MLP neurons of a small language model. Each row is named by its layer, matrix (up: input weights) and neuron, and shows model dimensions 32-127. Each number is 128 + 32 x the weight over its row's rms, rounded and kept within 0 to 255.
Before each neuron's rows, "fires in" lists the words (lower case) most often at its 100 highest values on Wikipedia text that the model never trained on. A number after a token or word is its count.

fires in: "on" 26, "used" 17, "only" 9, "one" 7, "use" 6, "using" 6
L3.up68 [159 115 134 129 121 118 157  73 111 120  68  67 128 202 117  93 122 116 143 146  96 153 179 175 119  93 177 110 125 140  70 142 130 133 143 122  83 151 100 104 147  90 132 131 122  90 114 120 145 140  94 115  39 119  74 131  81  64 151 140 196 152 168 183 130 169 101 135 159 119 138 128 137 104 133  74 151 174 104 190 160  75 109 133  77  99 156 103 135 136 104 126  57 133 140  89]

fires in: "film" 32, "independent" 10, "received" 10, "department" 5
L3.up348 [131 199  87  99 118 139  61  96  78 121 120 112 171 179 117  72 101 119 158  86 122 118 144 133  98 122 183 133  89 134 178 103 170 130 122 135 125 101 160  73 110 132 149 155 129  73 124 140 126 116 154 187 128 102 162 111 105 138  59 149 178 134 125 133 131 114 115 120 111 137 135 159 162 122 134 154 104 109  99  54  59 123 131 140  88 164 132  66 142 124 128 137 164 150 189  86]

fires in: "also" 12, "development" 11, "against" 11, "again" 7, "saint" 6, "developed" 5
L3.up61 [121 140 191 105 184 100 105  94  84 114 135 148 124  83  96 128 167 162 144  68 161 150 107 155 122  75  67 136 110 132 168 163 142 129 104 125 113 137 122 142 125 154  64 121 180 124 157 157 142 113  98 141 135 148 180 131 135 132 165 124 128 116 137  92  56 197 137 155 123 159 118 102  86 105 133 154 115 125 146  63 131 103 153 143  93 127 117 116 152 107  98 118 153 165 182 141]

fires in: "after" 32, "born" 13, "although" 8
L3.up14 [158 128 108  91  81 125 125  98 114  16 141 134 172 154 134 125 108 130  73 140 115 122 132 197 145  71  71 133  96 126 202 105 136 116 131 142 100 165 135 152 222  97  87 106 140 135  77 123 115 152 132 177 105 134 136 106  92  74 126  95 140 111 167 165 122 168 128 146 112 107 144  96 146 167 191  99 118 142 103 172 142 138  80 121  82 132  91 180  68 145 140  90 150 136 178 165]

fires in: "became" 21, "game" 12, "private" 10, "opera" 7, "helped" 4, "athletics" 4
L3.up325 [114 100  97  94 129  93 105 134 164 111 151  75 125 133 139 143  92 118  75 117 130 151 128 161 115 225 137 104 103 151  62 123 143 123  98 110 108 178  80 134 134 159 178 144  88  77 109 147 102 157 157 142 100  78 161 115  43 116 144 185 131  68 121 156 115  96 162 185 149 132 154 124 154  66 135 109 114 141 127 154 125 149  75 103 100 119 150 138 171  91 144 125 136 209  94 100]

fires in: "while" 26, "who" 22, "born" 15, "six" 13, "since" 7, "although" 5
L3.up10 [174  71 112 131 110 126  88  94 140 138 158 110 126 107 152 110  75 113  76 115 170 141  89 112 152  64 140 116 121 108 125 184 114 121 145 150 111 139 163  90 124 125 157 117 121 131 169 155 169 118 144 110 108 110 156 118 113 209 123 109 177 116 139  97 149  86 142 141 107 133 183 159 140 171 131 172 123 195  92 107  89  67 151 144 123  84 156 121  87 116 157  93 164  74  73 100]

fires in: "three" 17, "japanese" 9, "those" 9, "chinese" 9, "west" 7
L3.up36 [151 129 126  82 123 115  98 111 110 161 151 157 214 109 125 163  98  86 148 150 126 171 179 105 160 101 127  83 108 124 145 118  95 156  98 146  51 123 105 147 103 126 165 121 120 134  96  84 108 165 150  98 181 174 154 137 167  77 118 125 128 140 157 155 125 161 114 178 111  60 163 132 105 153 118 166 108 135 167 129 128 122  82  65  99 178 153  92 101  85 134 180 146  57  99  84]

fires in: "to" 18, "c" 10, "record" 7, "s" 7, "recorded" 4, "recording" 4
L3.up9 [143 138 108 114 100  99 128 112  79 113 232 108 119 165 137  90 144 153 185 109 122 165  83  93 216 110 154 129 106 143 126 158 100 134 152 137  80  90 184 122  99 100 114 197 137 150  77  88 192 126 188  92 106 103 132 119 128  85 156 104 112 141 126 101 116 177 117 130 144 161 151 123 131  94 126  94  86 136 198 173 127 107  83 135 117 101 107  80 115 135  96 205 136  97 122  74]

fires in: "after" 39, "france" 7, "century" 6
L3.up365 [197 155  84 166 161  91  87 169 108  94 103 105  86  79 139 123 173  83 131 146 144  98  92 163 152 142 145 157 156  86 103 118 174 123 139 171  98  86 111 153 108 150 140  84 143  96 118  72 111 116 133 166  70  93 132  95 108 156 158 135 118 127 101 196 121 164 104 144 118 129  83 128  92 123  86  83 116 110 163 120 124 105  80 136 173  94 156 175 131 116 176 155 120 148 150 150]

fires in: "song" 14, "high" 13, "highway" 10, "wife" 7, "songs" 6, "work" 5
L3.up225 [118 173 112 146 209 148  86 118  74 170 150 113 167 154 157 120  65  99 145 145 154 135 124 151 171 116 169 112 126 111 145  96 160 137 160  77  82 170 108 111 102  93 128 171  77 101  96  77 143 146 131  79 145  90 135 163 161 106 167  97 106 118 117 100 127 114 172 135 117 163  95 104 129 119 194  98 116 188 127  84 106 104 165 131 113 103 122 146 138 110 147 136 143 180 160  49]